From a checkpoint of a small transformer trained on Wikipedia.
Size: 11 layers, width 224, 4 heads of 64, vocabulary 4096, 8.62M parameters.
Training: a variant of Adam for these matrices, 512M tokens, 7810 steps.
MLP neurons of a small language model. Each row is named by its layer, matrix (down: output weights) and neuron, and shows model dimensions 64-191. Each number is 128 + 32 x the weight over its row's rms, rounded and kept within 0 to 255. A neuron's up and down rows have the sign that makes its largest values positive.
After each neuron's rows, "raises" lists the tokens whose logits its output raises most directly, leaving later layers aside.

L6.down528 [186 146 151 114 140 149 166 107 145 135 255 157  93  78 111 159 133 130 135 144 112 111 108 113 108  87 129 146 154 123 154 119 155  88 134 122 109 107 255 114 105 126 114 101 144 105 121 118 143 150 124 107 139 147 141 117 110 131 114 142 107 152 117  97  97 114 110 135 128 112 171 148 137 126  93 112 169 125 116 177 131 136 115 159 136 123 137 156 128 131 132 104 166  80 141 127 141 133 110 143 137 148 125  87 181 130 157 142 147 130 128 111 111 136  81  22 151 107 103 117 131 123  86 140  99 114 161 116]
raises: "==", "===", "====", "[", "-"

L4.down406 [164 156 116  36 126 161 102  83  92  92 181  98 125 111 126  81 139  76 126 103  99 101  98 111 173 128 140 118  98 147 135 126  83 125 129 161 143 107 104 148 110 178 143 127 119  89 111  76 155 161 117 187 155 101 132 148 171 125 111  99 112 113 168  75 153 107 165 123 116 106 121 116 154 104 156 132  92 129 103 126 117 140 114 104 113  87 117 126  85 175 136 115 123 174 164 130  92  70 146  98 170 169 119 151 177 117  97  98 176 136 116 136 129 128 174 229 146 186 132 163 185 163  95 153 104 100 103 104]
raises: "ather", "ities", "itiz", "ody", "inem"

L3.down416 [139 120 130  91  97 166  92  93 141 158 111  88 129  98 186 102 159 135 149 118 107 168  97 152 143 128 167 131 156 123 178 146 160 137 123 153 133 139  68  99  90 153 135 118 158 148  71 145  56 141  79 122 169  94  84 158 136 134 140 140 171 162 107 103 150 137 127 104 138 138 193 159 134 140 156 175 161  87  67 126 155 119 157 111  92 112 107  94 166  51 114 167 150 166  98 138  78  78 122 124 153  87 121 119 195 116 150 120 184 123 152 118 158 129 146 221 130 104 170  60 116 166 140 158 124 134 103 111]
raises: "ource", "ources", "ince", "ever", "ty"

L3.down169 [142 129 135 155 128 132 185  84  67 152 129 148  86 112 124 124 129 147 143 135 137  92 139 130 139 130 129 132  78  99 158 111 173 172 102  93 112 117 210 124 138 147  99 121 127  86 216 146 146 131 189 125 146 126 102 165  87 111  99 208 177 134 128  90  55 109 170 172 114 142  88 138 151 150 103  97 200 163 109 118 122 159 122 131 159 114 131 181 124 103 137 109 146  71 168 127  78 116 104 103 157 136  91 110 188 154 149 147 134 143 110 104 123 168  85  46 110 117 117 122 151 154 145 126  77 128 166 133]
raises: "==", "|", "===", "====", "mon"

L4.down310 [140 122  87  85 110 107 100 120 144 126 124  68 102 104 117 148  98 102 114 181 162  84 123 110 131  75 113 117 141  86 184 186 125 137  96 124 132 133 123  90 100 106 138 116 122 197  93 145 115  86 122 138 149 180 136 129 104 141 138 155 135 110 162 126 193 170  95 184 115 153 107 115 106 118 109 136 124 149 159 141 112  85 110 103 160  86 173 155 201 127 103 168 104  89 118 163 131 118 148  57 137 137 110  80 169 115 108 217 145 114 105  87  84 151 135 153 102  44  58 133 121 132 141 163 147 111 142  80]
raises: "or", "ors", "z", "ars", "ike"

L3.down568 [ 98 118 101 116 105 164  89 107  89 104 235 155 152 179 116 101 203 157 100 159 108 127  73 145 123 119 137 132 135 160 115 112 176 138 135 107 140 161   0 111 126 155 126 129 106 170  89 132 104 102 167 155 136 128 188 131 115 156 129 188 140 167 119 162 106 107 171  86 123 113 121 137 130 157 124 116 139 118 137  95 128 145 109 160 127 130  82 152 154 115 172  93 148 129 116  82 127 163 134 121 144  95 148 122 140 152 111 121  62  98 108 130 114 126 160 200  73 108  88  99 131  95 169 126 137  76 140 107]
raises: "fess", "stant", "vent", "vey", "vers"

L3.down81 [170  96 154 132 131 170 194 159 129 125 255 182 133 123 117 108 170 167  95 130 115 104 163 121 126 112 119 155 101 113 127 132 110 102 105 126 109 118 253 156 130 159 105 130 144  83 137 120 143 148 107 134 133 114 143 106 115 126 101 170 160 168  92 124  56  76 168  91 105 138 156 166 127 156 130 103 153 188 109 151 121 144 111 187 153 157 166 122 146  94 129 117 216 115 163 123 147 116 140 112 126 107 167 118 169 119 192 145 157 161 105 152 102 149 126  83 153 144  92 115 143 112 155 148  64 109 195 126]
raises: "===", "====", "==", "Cl", "B"

L8.down101 [102 193 183 109 121 101  90 110 134 203 200  91 102 143 131 216 158 128 120 134 109 158 103 108  88 119 160 118 129 101 128  67  64 163 128 125 153 137  72 106 124 124  64 114 121 167 106  75 165 101 123 151  85 167 116  99 162 137 109 148 102 168 127 135  69 167  87  88 143  96 140 130  89 169 120 159 170 164 168 184  99 153 126 162 139 171 166 177 163  95 129  48  82 159  85  89 154 143 118 113 140 135 144 124 133 155 116 153  70  90 140  95  96 115 166 183 120 146 113  92 147  96 147  97 119 100 156 134]
raises: "ming", "med", "go", "hold", "ft"